Weights of a small GPT-style language model, trained from scratch on English Wikipedia: width 448, 40.3M parameters.
MLP neurons of a small language model. Each row is named by its layer, matrix (down: output weights) and neuron, and shows model dimensions 240-335. Each number is 200 + 30 x the weight over its row's rms, rounded and kept within 0 to 999.
Before each neuron's rows, "fires before" lists the tokens most often just after its 100 highest values on Wikipedia text that the model never trained on.

fires before: "0", " ", " life"
L11.down407,237,228,230,230,223,174,182,228,205,158,254,250,179,191,218,233,162,204,180,197,214,194,242,215,191,194,202,197,272,131,210,178,215,156,187,181,264,163,238,169,175,251,189,153,181,219,199,142,187,199,197,201,167,186,251,187,128,171,176,154,237,220,191,198,183,175,149,206,146,261,170,232,189,233,146,180,199,219,173,154,182,238,158,223,225,202,155,164,171,210,95,206,195,252,134,190

fires before: ",", ".", " |", " County"
L11.down393,245,176,209,243,201,205,179,249,213,178,183,237,238,213,144,214,244,230,187,147,223,124,178,251,240,206,245,172,195,172,175,203,200,214,223,232,180,195,241,216,181,200,188,217,175,167,219,273,217,170,237,229,196,264,163,170,166,210,198,208,200,190,213,229,188,182,225,217,225,170,216,169,219,224,191,149,256,202,189,172,217,178,216,166,191,171,175,176,237,144,199,178,232,211,218,197

fires before: "2", "1", "3", "6", "7", "4"
L8.down769,189,181,233,237,183,208,165,222,214,224,176,199,188,198,209,215,231,190,180,211,216,232,262,223,188,178,216,194,209,208,215,194,190,199,224,269,179,185,138,134,177,182,235,203,136,228,193,232,252,233,166,198,199,161,197,201,200,211,193,242,201,175,217,215,243,185,199,190,184,200,211,215,189,169,224,221,138,188,214,235,218,227,175,209,223,212,187,196,185,154,169,232,176,214,157,204

fires before: "1", "0", "9", "2", "8"
L6.down905,190,175,228,217,245,177,212,238,204,199,219,187,149,225,193,201,156,210,193,284,207,193,215,204,221,259,195,211,214,215,153,189,161,189,197,114,208,241,205,233,197,211,192,211,210,229,203,203,203,200,215,203,187,150,206,155,157,170,202,228,225,208,247,200,217,218,170,243,230,189,169,252,174,216,155,155,159,145,190,204,197,225,192,187,181,229,234,271,192,174,184,160,216,180,161,190

fires before: "\n", " –", "==", " ("
L8.down612,202,169,181,213,192,210,222,191,243,178,239,216,221,243,189,222,144,217,215,167,242,156,204,170,232,239,158,173,242,209,134,208,153,181,227,173,190,217,203,214,125,193,197,209,190,265,197,191,146,202,174,208,232,170,227,163,164,200,203,195,184,196,197,179,260,221,220,197,175,183,184,192,224,209,170,170,160,238,216,211,209,225,199,171,199,136,232,211,185,170,231,257,176,227,219,231

fires before: " "
L8.down1649,216,152,221,147,173,179,205,181,179,182,215,207,230,167,169,229,157,236,190,215,230,267,218,137,210,178,164,233,173,257,216,244,230,142,184,173,143,200,168,237,214,201,269,259,155,202,162,134,218,192,206,180,243,209,209,253,197,230,223,200,196,208,250,223,222,191,178,191,192,183,156,199,229,207,224,189,160,193,150,191,203,164,157,239,186,188,205,171,238,162,214,178,209,226,250,184

fires before: "1", "0", "s", "2", "ed", "d"
L8.down1561,244,182,163,218,242,196,212,201,213,176,208,164,213,203,229,144,234,181,185,178,202,203,222,248,141,190,202,209,191,221,178,184,242,204,227,181,242,213,234,215,228,183,175,204,196,185,185,246,198,150,166,196,206,189,178,208,203,159,212,198,179,130,183,192,215,164,274,224,127,216,173,177,202,181,164,204,216,223,213,254,218,189,184,244,235,213,232,218,224,179,216,246,243,197,190,211

fires before: " the", "ed", "ing", " to", " in", " by"
L8.down1031,191,165,157,180,238,213,199,236,137,181,235,172,166,197,147,229,199,205,205,215,187,231,154,255,183,228,223,199,204,219,185,204,235,158,211,188,146,211,180,208,230,211,223,193,168,152,221,220,227,150,203,196,209,180,194,184,167,173,233,240,185,211,156,204,216,193,164,197,244,204,213,180,257,244,170,157,168,188,199,205,195,239,191,214,180,190,227,170,192,220,179,170,250,211,182,161

fires before: "s", "ed", " ", " of"
L11.down23,177,172,231,197,177,204,209,168,184,121,250,193,238,165,229,212,161,219,196,243,236,271,207,190,206,184,193,221,172,221,201,234,183,155,280,216,195,200,228,244,259,183,235,205,240,200,237,238,201,170,192,223,153,221,184,234,196,191,198,223,216,179,211,185,240,192,133,177,205,220,142,178,219,227,218,168,198,201,244,211,180,222,192,176,178,227,150,151,214,219,195,189,232,227,143,251

fires before: "|", " |"
L11.down442,187,234,184,232,208,215,224,165,199,214,162,234,194,210,219,178,174,204,206,251,200,232,208,261,217,232,199,153,232,182,167,167,222,179,236,210,186,186,207,220,203,207,242,207,222,229,197,179,198,186,253,182,143,209,204,185,185,146,203,274,170,194,167,156,187,254,205,222,185,220,262,233,172,208,150,204,221,188,214,211,175,221,174,219,168,230,228,247,214,158,212,168,202,195,248,229

fires before: "|", "1", "\n"
L8.down752,217,161,198,267,187,194,185,200,229,218,209,157,150,204,177,180,217,189,211,218,207,204,227,160,228,175,219,150,205,198,219,190,168,181,171,196,188,212,203,204,194,213,264,221,243,225,223,158,212,244,155,153,176,175,212,193,201,161,175,181,209,182,221,229,218,228,203,218,237,168,212,201,158,221,225,212,203,168,231,176,253,147,215,215,202,184,243,242,218,194,196,229,231,212,135,199

fires before: ".", " |", " (", ")"
L11.down1459,180,153,258,196,242,218,194,182,183,204,165,197,173,170,187,247,191,204,227,254,244,225,210,153,186,212,238,163,240,179,184,189,198,208,191,199,207,226,192,163,165,180,254,227,200,222,231,187,222,225,202,178,181,220,158,168,213,190,136,243,197,181,175,172,240,214,248,226,210,247,200,194,202,194,195,262,238,202,167,145,210,179,210,221,214,198,226,199,210,173,229,235,206,209,212,180

fires before: "4", "8", ")", ".", "7", "s"
L11.down1209,197,156,136,179,153,233,196,201,109,243,155,198,219,214,166,214,219,235,214,242,239,189,243,235,201,156,214,205,225,206,145,194,236,178,195,201,148,228,169,196,219,245,175,204,209,175,221,207,231,158,187,198,205,221,243,222,170,189,227,219,260,171,227,215,168,212,188,188,190,200,207,163,227,141,177,220,181,203,181,180,164,231,214,230,206,178,189,200,193,170,250,194,221,194,159,174

fires before: "8", "7", "9"
L11.down874,193,151,191,203,215,205,221,208,231,196,210,195,182,210,228,213,203,244,173,215,172,192,204,218,178,221,176,176,254,172,155,180,187,135,200,222,209,185,242,181,214,141,169,228,203,169,215,225,187,204,208,190,190,197,248,192,232,228,264,188,172,192,205,224,229,187,211,234,190,218,177,209,187,209,190,212,212,219,177,177,169,175,192,227,222,198,232,168,255,199,200,238,228,184,192,214

fires before: ",", ".", " |", "\n", " and"
L11.down366,162,225,198,213,237,270,204,232,200,244,169,212,199,157,211,190,191,231,205,204,173,212,220,258,228,229,169,195,175,231,165,204,190,196,188,186,179,278,240,175,249,209,179,165,207,248,217,174,222,226,231,171,189,226,203,186,223,187,226,203,160,213,203,183,219,195,216,156,191,222,176,205,203,243,197,156,221,221,166,211,192,173,210,202,201,249,187,179,161,206,188,171,231,226,200,159

fires before: "5", "ano", "3", " States", " York"
L8.down614,242,200,185,249,227,214,217,228,248,249,199,177,211,215,198,203,139,198,243,250,202,207,189,174,192,180,217,193,198,205,265,214,226,174,251,211,197,215,240,188,169,226,180,193,157,239,205,197,221,218,186,153,222,216,166,193,227,199,188,246,215,215,152,220,177,225,235,214,258,211,201,191,185,198,138,179,170,207,245,196,229,183,193,213,193,169,202,213,204,189,137,182,212,233,162,191

fires before: " |", "%", ")", ".", "p", " m"
L6.down682,219,236,179,195,207,187,223,154,175,187,160,222,174,200,178,237,207,206,164,234,242,234,197,204,237,214,198,203,202,190,214,141,261,209,187,220,205,226,161,216,181,275,160,221,250,201,138,217,254,227,167,229,160,201,173,199,195,198,206,193,219,226,231,214,171,187,177,184,230,200,235,256,210,177,164,204,150,209,256,206,204,232,203,203,203,188,271,161,254,231,243,203,233,209,190,221

fires before: " |", " Votes", " a", " of"
L11.down42,279,188,203,242,167,231,229,213,234,149,233,175,234,149,246,179,212,223,248,234,211,272,213,164,268,236,192,186,235,139,153,226,219,221,201,194,251,229,205,253,235,211,212,179,172,198,196,181,193,171,229,244,153,204,203,213,236,195,181,172,220,207,217,228,219,192,223,181,238,272,201,224,242,178,218,210,220,221,222,169,208,208,170,199,193,228,234,172,108,198,175,204,186,197,190,196

fires before: "|", "born", "\n"
L8.down559,194,209,254,201,235,208,156,195,207,140,159,157,178,205,205,210,192,188,189,209,209,214,201,206,174,165,150,244,214,200,191,211,186,186,208,227,134,214,179,206,198,184,238,168,183,225,179,127,192,206,202,215,231,231,168,180,167,218,168,188,241,228,171,209,172,258,129,213,188,172,211,187,183,179,164,268,198,203,202,159,217,198,222,212,210,168,165,189,216,191,168,195,206,135,168,190

fires before: "0", "1", " ", "4"
L11.down818,208,181,198,226,224,226,212,261,223,220,200,224,164,196,238,192,249,173,198,156,216,164,172,207,229,167,172,239,179,176,233,233,186,239,168,194,248,180,195,226,195,144,236,219,180,186,179,188,169,170,196,223,195,199,226,235,183,208,201,225,228,162,174,152,170,243,201,235,253,195,229,201,248,193,216,219,190,210,211,186,263,229,175,161,182,190,226,224,228,229,223,145,231,238,202,177

fires before: "–", ":", " |", " is"
L11.down287,181,218,233,213,195,180,224,236,180,202,196,184,151,214,219,197,156,218,242,171,192,179,127,214,224,196,199,223,192,189,187,158,223,203,209,158,204,206,238,230,166,188,152,215,179,186,229,178,168,209,221,151,212,265,207,150,171,192,267,139,214,185,195,213,195,228,215,214,184,261,227,219,157,228,165,191,159,222,262,247,225,225,220,170,225,237,177,221,189,183,203,227,225,221,186,193

fires before: "1", "9", "7", "8"
L11.down959,201,194,220,222,190,234,189,210,175,227,207,213,153,210,166,198,175,209,261,238,144,178,258,203,200,184,224,151,296,167,216,177,180,144,154,235,171,217,138,214,207,204,213,235,171,209,216,199,239,177,188,156,206,230,237,198,251,195,204,195,187,207,215,201,165,152,155,249,215,220,174,237,245,208,227,237,227,222,158,208,205,189,251,220,192,188,189,234,162,228,241,199,226,210,203,209

fires before: ".", ",", " (", " and", " of", "s"
L8.down291,201,217,206,203,172,194,151,202,194,218,179,244,199,164,234,190,182,195,189,181,206,188,162,230,237,202,200,236,194,195,183,228,216,229,161,218,203,192,238,205,225,163,244,192,187,212,190,171,140,158,170,156,162,204,247,210,206,218,192,165,199,192,195,199,147,213,220,257,165,161,176,200,199,195,239,198,241,235,215,232,192,191,194,221,189,151,112,165,201,176,186,195,198,202,185,178

fires before: " |", ",", "–", ":", ";"
L8.down994,233,231,224,246,203,203,217,244,202,167,212,183,222,162,189,217,164,192,184,201,275,224,250,159,138,228,182,226,215,173,209,250,177,151,166,233,218,238,158,218,219,184,141,192,198,282,225,264,182,164,256,212,235,189,238,161,233,163,266,238,225,204,217,245,188,206,196,173,211,246,238,209,189,205,189,198,183,191,182,194,213,191,232,234,221,136,214,229,208,194,238,245,204,203,234,164

fires before: " |", ":", "s", "er", "ger"
L8.down321,245,224,182,243,201,209,229,182,188,198,213,215,232,177,251,205,238,203,212,198,216,226,215,172,236,230,188,172,233,215,181,223,209,179,179,153,146,143,225,247,229,253,167,219,230,188,181,250,230,149,277,156,163,176,186,162,226,235,189,195,155,193,133,134,177,187,173,168,202,190,197,190,210,213,172,234,233,171,211,242,207,231,148,222,206,229,210,220,187,186,192,189,208,170,206,237

fires before: " ", "2", " the", " September"
L11.down721,207,193,251,152,244,226,201,194,197,190,182,209,171,205,190,279,299,203,183,253,202,215,185,218,188,261,256,207,231,192,229,195,163,156,194,154,244,207,170,182,208,239,227,283,169,182,195,210,169,193,167,232,176,185,199,197,214,227,235,216,155,219,153,157,180,207,234,225,211,199,245,194,251,254,236,218,195,182,194,157,198,173,187,235,172,189,212,205,248,148,225,157,183,212,262,175

fires before: "4", "3", "5"
L11.down1636,154,184,190,152,219,252,239,187,143,202,173,194,218,209,263,186,184,159,194,243,225,218,211,203,201,209,245,159,223,196,241,207,246,145,236,217,172,266,274,192,191,209,231,260,208,227,201,221,230,197,190,222,213,211,164,198,209,220,202,258,230,172,187,220,212,182,174,186,183,225,235,145,201,205,211,176,199,198,169,188,207,194,186,222,233,211,222,248,217,182,181,181,162,255,191,211

fires before: " |", " place", ".", "0", "|---|---|---|"
L8.down1225,268,197,152,229,187,232,207,191,222,180,177,209,221,179,228,172,236,149,180,188,173,182,251,182,191,166,180,132,244,230,172,146,186,157,257,259,228,199,230,241,182,179,209,229,211,234,207,208,221,178,225,182,182,234,199,234,208,217,175,250,183,230,201,180,203,209,144,177,248,175,219,173,206,209,201,259,180,179,209,254,210,224,160,229,234,243,140,220,249,206,190,176,232,229,182,208

fires before: "0", "1", "8", "7"
L11.down1418,172,206,202,221,219,172,187,195,195,208,185,170,184,174,202,151,189,227,191,183,192,129,174,235,196,190,232,206,170,121,187,185,205,204,181,249,259,248,229,205,204,223,215,177,175,149,204,224,189,220,221,180,227,192,206,244,233,164,215,199,196,170,177,218,191,159,234,175,183,232,217,180,233,182,173,204,177,206,194,191,166,162,221,246,202,167,217,222,243,164,174,245,208,233,202,233

fires before: "8", " York", "7", "9", "6"
L11.down1791,153,223,185,190,204,190,180,247,209,184,217,189,203,242,221,137,212,199,192,209,188,262,216,224,171,190,200,231,205,228,191,185,218,160,172,207,177,228,228,180,177,232,189,221,189,210,196,178,148,201,177,172,209,225,195,180,236,198,217,208,170,165,201,168,199,224,214,188,244,184,176,252,292,191,180,238,229,203,211,111,245,181,217,159,196,216,206,186,196,238,207,216,190,216,207,228

fires before: " |", "\n", "%", " +", " m"
L8.down349,219,222,177,151,222,240,230,173,154,199,176,239,181,189,208,212,201,170,232,223,221,218,228,255,225,216,179,212,174,189,156,185,211,205,259,232,122,204,258,249,155,199,214,201,208,215,163,278,206,197,186,225,184,185,281,196,192,181,208,213,213,218,210,216,176,231,197,205,152,241,252,236,186,161,122,175,214,173,247,249,156,221,182,159,217,170,173,224,232,175,199,217,240,228,183,161

fires before: " |", ";", " Dam"
L6.down1409,264,241,211,220,158,222,291,199,191,242,250,211,155,223,168,211,211,221,229,164,185,184,180,156,205,175,239,207,197,219,206,187,151,221,230,208,205,221,189,217,214,219,248,188,209,153,196,189,223,197,202,242,126,129,242,227,162,220,178,260,170,190,219,130,174,253,216,190,196,177,218,278,140,196,185,234,240,199,235,202,194,214,150,233,208,196,188,209,189,165,248,194,250,183,208,176

fires before: " |", "."
L8.down1414,171,210,196,232,166,189,211,249,182,258,273,230,260,159,262,219,206,211,119,222,144,237,238,241,226,184,166,143,231,239,251,236,229,159,208,220,195,243,222,265,240,231,226,171,209,248,177,218,175,236,239,199,187,198,207,146,192,255,179,221,168,162,152,164,191,225,217,221,210,227,189,216,184,227,174,201,162,191,164,188,205,146,203,218,186,162,168,235,190,170,224,180,128,234,162,230

fires before: "9", "6", "4", "3", "8", "5"
L6.down554,181,173,214,232,170,175,190,178,197,185,213,192,177,178,142,201,170,203,220,262,191,171,176,140,211,238,177,234,145,185,144,218,225,227,182,195,183,173,154,215,250,228,192,213,154,215,117,245,222,224,182,172,225,158,192,169,118,205,198,240,199,212,252,183,192,139,204,227,191,187,229,184,188,216,214,217,148,139,167,218,211,217,208,223,193,168,236,219,155,174,178,233,188,212,218,168

fires before: "6", "0", "1", "8", "7", "4"
L6.down1774,234,221,152,242,210,198,192,207,199,207,159,194,176,193,109,175,139,188,203,223,286,191,198,208,158,229,227,157,103,195,262,154,154,226,190,203,220,214,230,209,218,230,168,195,166,203,196,225,199,229,214,236,146,162,179,215,181,221,187,264,187,203,226,213,150,148,124,198,206,181,223,188,191,231,215,182,202,227,180,224,194,203,203,199,205,201,198,181,193,195,179,213,201,187,176,225

fires before: "9", "8"
L8.down1483,219,202,203,205,193,194,199,198,272,182,243,227,209,197,223,227,197,190,208,201,196,180,181,243,226,201,150,231,239,192,227,207,213,198,204,190,152,184,226,200,212,187,166,178,180,165,168,214,208,219,209,132,250,208,249,198,173,229,213,234,183,148,189,169,248,264,206,170,186,233,253,174,209,221,215,231,220,247,190,220,210,197,172,163,204,202,268,153,209,194,218,208,187,139,182,250

fires before: "–", ":", " of", " |", "-"
L11.down1544,172,194,222,179,204,184,208,243,258,163,204,186,182,181,143,214,178,244,151,237,212,261,164,214,221,197,201,180,201,163,170,179,166,240,223,227,166,236,231,185,220,164,152,126,210,228,204,188,215,215,197,201,157,215,217,236,175,213,239,191,176,214,142,216,213,214,275,190,171,257,196,263,238,211,207,216,202,150,179,180,179,212,218,205,198,280,233,190,152,216,201,238,230,250,195,183

fires before: " |"
L11.down1617,249,200,179,216,185,214,197,168,218,210,236,215,240,209,140,190,229,191,210,189,250,209,177,226,153,196,219,192,187,252,203,208,177,243,171,213,159,213,232,244,227,234,206,166,210,236,164,257,172,169,191,229,212,159,201,239,245,170,240,195,192,220,194,239,215,146,232,222,260,202,250,214,200,207,178,204,228,226,218,157,229,192,176,229,238,177,255,212,179,239,155,201,157,157,212,172

fires before: "0", "9", "8", "1", "2"
L6.down715,238,196,226,172,239,177,155,172,246,168,216,220,162,186,201,215,199,192,220,239,220,185,221,203,135,178,199,227,224,187,148,246,203,172,180,198,138,214,197,156,139,195,122,178,196,170,176,187,161,265,213,205,163,197,198,250,207,186,193,203,147,173,232,188,159,183,195,224,214,251,184,235,196,197,265,252,186,274,192,189,236,127,192,211,192,221,243,203,200,204,182,215,246,262,226,214

fires before: "9", "0", "2", "8", "5", "4"
L8.down1063,184,227,174,208,150,240,187,184,150,220,154,179,230,209,207,112,114,243,269,248,235,232,204,195,218,213,251,195,246,167,226,203,168,245,208,204,192,227,215,244,224,236,218,206,193,231,195,209,175,171,171,104,205,214,206,173,181,166,178,171,228,228,226,171,227,237,183,242,208,218,191,195,151,213,211,163,165,204,223,180,222,223,266,156,182,188,243,249,185,193,198,216,234,209,182,216

fires before: " ", " (", "\n", ",", " |"
L6.down403,245,189,199,200,203,261,178,236,208,207,207,234,214,252,250,159,143,223,189,240,241,213,232,198,170,185,252,195,228,208,227,198,198,196,256,177,203,213,196,154,195,233,175,208,213,192,206,182,122,196,198,171,190,242,176,163,180,186,194,192,158,146,215,210,225,175,184,195,177,214,218,186,170,209,216,227,186,199,229,258,211,196,243,166,247,207,239,203,165,253,202,222,219,162,208,255

fires before: " |", " of", " (", " in", " and"
L11.down879,174,197,238,179,164,187,198,221,196,217,161,180,191,229,187,269,195,250,154,198,180,250,192,223,214,167,203,182,164,202,202,241,223,227,222,245,179,188,217,236,187,132,160,195,165,185,188,195,209,174,228,169,168,237,189,195,180,178,196,248,218,186,195,179,169,175,213,171,184,281,124,161,158,193,218,241,258,163,160,179,204,227,173,182,171,204,191,232,218,215,184,200,223,188,162,159

fires before: " |", " of", " name", ":", ".", "ated"
L8.down1774,197,172,196,170,166,263,189,186,162,208,203,156,188,193,180,212,182,228,220,189,199,234,179,254,200,150,160,202,183,208,194,238,148,207,200,159,211,181,201,218,208,251,207,215,248,158,195,208,188,173,220,234,228,206,238,194,168,196,171,184,218,225,205,200,233,220,208,227,236,226,186,246,199,192,246,196,206,238,209,221,163,218,199,164,190,316,148,229,182,201,172,196,184,203,175,191

fires before: "|", "\n"
L8.down1082,193,187,187,249,236,196,223,206,162,172,204,165,170,200,266,191,195,236,185,220,198,198,231,240,221,222,197,229,218,228,193,187,205,200,222,237,181,184,160,203,170,230,157,180,168,171,207,236,154,235,187,141,187,166,175,199,139,173,211,300,219,243,226,157,177,231,163,225,177,182,227,152,189,223,191,226,222,217,241,203,176,253,231,151,182,256,209,203,200,260,192,224,214,192,254,145

fires before: "\n"
L6.down1310,236,149,202,199,219,257,195,195,235,216,186,155,265,181,158,179,182,185,158,250,234,174,232,214,191,159,191,154,181,185,256,189,144,194,178,207,161,192,223,229,191,194,207,156,246,225,232,143,215,203,227,178,185,216,231,215,216,193,196,133,224,227,255,208,183,265,176,234,220,164,170,153,140,255,180,245,217,222,207,183,228,175,172,235,181,238,230,206,224,208,170,199,213,209,221,148

fires before: " a", " an", " \"", " ", " well", " the"
L8.down1616,211,195,150,183,162,225,180,151,181,214,194,268,236,202,173,229,174,214,228,157,201,162,173,203,200,221,269,152,210,174,203,220,183,174,175,148,210,151,206,217,200,208,210,141,265,177,259,153,238,184,191,179,119,216,182,205,233,184,230,191,147,236,202,178,118,225,221,205,177,237,242,204,232,181,155,234,180,221,226,159,142,189,188,198,204,198,211,186,232,211,200,199,250,172,211,231

fires before: "0"
L11.down549,201,223,184,229,227,207,174,255,181,236,236,144,189,248,174,193,165,227,248,208,201,206,169,145,278,155,239,221,209,221,225,235,262,188,217,164,166,241,219,208,190,201,199,204,205,228,146,172,187,186,189,269,181,208,234,169,183,198,232,201,226,220,225,186,180,227,161,215,160,234,203,172,236,213,173,175,271,196,206,193,204,174,223,158,186,214,165,163,177,175,152,158,180,212,215,160

fires before: " |", ".", ",", "–", ")"
L11.down1354,180,219,191,229,214,195,211,190,218,205,170,183,191,197,256,207,197,226,203,243,220,201,240,162,198,212,181,175,187,143,169,224,203,162,217,155,153,188,211,141,182,219,225,201,182,192,193,211,216,155,148,186,174,192,232,199,201,250,242,207,183,180,233,180,253,173,191,250,206,184,172,227,175,197,254,236,187,211,232,219,198,217,251,267,235,195,171,208,159,242,230,164,230,232,145,188

fires before: " to", " of", ",", "ing"
L11.down1294,167,176,163,207,204,192,187,274,176,258,197,224,176,168,235,217,182,289,188,198,213,199,195,190,265,207,189,247,209,206,192,178,141,209,210,217,189,233,160,173,223,228,194,212,177,185,260,231,190,182,229,204,220,230,179,160,149,170,192,190,171,234,182,204,237,203,146,214,181,208,181,176,221,201,195,187,197,244,168,239,236,215,256,214,150,228,182,184,188,234,210,204,185,258,229,263

fires before: "0", ",", ".", " million", "5"
L8.down1349,206,155,234,232,248,188,164,202,194,200,205,218,121,200,230,206,207,210,210,186,219,190,190,160,224,247,263,209,176,192,214,186,243,221,156,193,194,159,190,190,215,193,200,181,162,189,150,160,271,183,214,212,197,237,163,210,149,179,213,173,146,219,240,187,216,258,232,190,212,223,237,259,214,211,175,195,230,202,152,212,223,195,254,185,177,178,202,207,220,231,158,153,198,193,170,127

fires before: "8", "9"
L11.down994,172,162,213,148,228,267,162,215,211,247,208,195,193,215,228,181,219,225,157,172,211,195,182,135,268,217,212,188,257,211,106,158,248,174,213,190,187,221,225,194,181,187,206,248,263,224,210,204,187,165,154,177,208,138,199,215,223,225,190,177,216,152,164,262,206,175,220,182,264,226,197,188,211,239,201,188,201,172,292,178,202,215,232,194,181,195,244,205,229,224,202,244,217,198,218,194

fires before: "1", "2", "9"
L8.down963,192,176,211,225,193,253,197,228,221,136,186,163,231,224,212,220,185,220,207,208,248,216,158,272,200,171,222,240,234,230,198,208,157,245,183,222,212,201,207,196,223,255,220,216,155,214,217,192,153,207,230,215,153,199,213,180,261,178,266,212,212,186,206,158,204,218,188,203,190,250,208,203,248,205,157,224,171,198,188,250,221,200,197,181,191,194,149,190,225,211,216,206,248,189,191,180

fires before: "1", "2", "9", "4"
L6.down1575,167,154,171,219,217,218,210,236,196,201,206,245,236,201,192,139,197,178,167,225,217,196,192,195,242,192,127,198,181,211,220,179,192,222,155,231,178,228,204,182,195,210,185,167,225,237,233,250,191,237,187,174,195,165,173,155,173,210,122,202,213,163,190,159,223,207,226,206,192,234,217,192,196,234,199,207,220,213,202,248,212,253,198,228,250,235,119,276,188,188,200,172,210,186,236,184

fires before: " |", "8", "9", "6", " of", " "
L11.down859,238,170,172,261,251,191,207,148,226,194,197,150,158,157,234,197,231,206,171,210,167,179,195,176,196,169,191,189,212,176,174,200,153,210,185,184,226,179,181,233,232,191,232,222,159,219,175,241,185,243,207,226,166,220,228,190,237,215,222,209,199,249,200,190,206,194,183,225,229,208,182,169,250,177,247,261,196,231,272,233,186,174,225,189,202,200,183,201,197,160,198,212,159,216,218,209

fires before: " |", " and", " of", " "
L11.down827,247,164,235,210,168,199,219,241,179,262,203,211,189,217,167,165,213,155,250,242,241,227,219,217,150,211,221,208,195,204,186,202,118,184,161,171,190,191,162,197,255,210,250,243,250,219,191,216,161,163,189,155,184,221,177,207,216,197,126,213,187,218,124,177,206,225,200,185,201,194,226,188,224,223,209,250,161,175,225,194,222,237,165,202,173,188,196,236,200,208,237,201,228,261,246,140

fires before: " |"
L11.down1755,185,149,199,227,192,182,206,167,223,223,285,177,230,227,204,196,269,220,231,169,200,207,178,185,165,197,191,205,173,203,234,133,160,225,236,235,206,196,203,229,230,210,185,246,235,194,201,222,181,175,174,216,172,173,190,239,202,199,206,220,169,243,178,207,233,146,235,210,224,178,193,176,191,160,186,266,251,184,172,215,196,169,174,254,231,187,203,190,222,180,212,192,173,234,219,161

fires before: ",", " |", " "
L6.down740,198,199,160,213,207,178,191,167,229,188,255,275,190,211,175,165,193,220,173,216,205,173,264,209,189,186,215,161,171,239,237,197,210,178,184,236,147,184,204,207,211,184,229,196,175,198,202,191,197,199,181,200,226,130,157,226,215,190,223,238,264,222,190,267,195,197,191,184,185,186,190,193,240,236,233,263,172,177,202,179,180,245,209,203,223,235,264,212,210,188,222,219,208,164,221,283

fires before: "5", "8", "4", "6", "7", "3"
L11.down1713,204,161,202,168,190,248,191,199,149,259,195,205,183,236,217,220,175,176,219,150,224,182,172,217,225,207,142,163,254,209,215,213,201,218,209,194,176,229,234,188,163,232,166,225,191,255,214,207,152,219,125,214,217,223,232,188,220,230,174,209,182,200,197,252,173,139,163,159,201,217,188,125,197,263,169,166,183,204,173,223,188,170,216,150,238,225,209,213,166,196,250,153,158,222,209,207

fires before: ",", " |", "\n", " ", ")"
L8.down114,211,219,191,201,198,211,227,228,200,255,134,208,162,200,188,178,219,198,161,148,217,172,194,223,225,220,208,265,202,205,160,179,235,209,223,200,211,224,226,205,202,237,234,242,206,141,162,249,197,280,217,141,206,200,161,241,272,176,186,185,190,176,161,278,232,192,175,144,228,246,253,189,243,134,202,176,168,223,177,205,202,176,183,182,183,172,148,260,183,170,201,224,205,185,188,192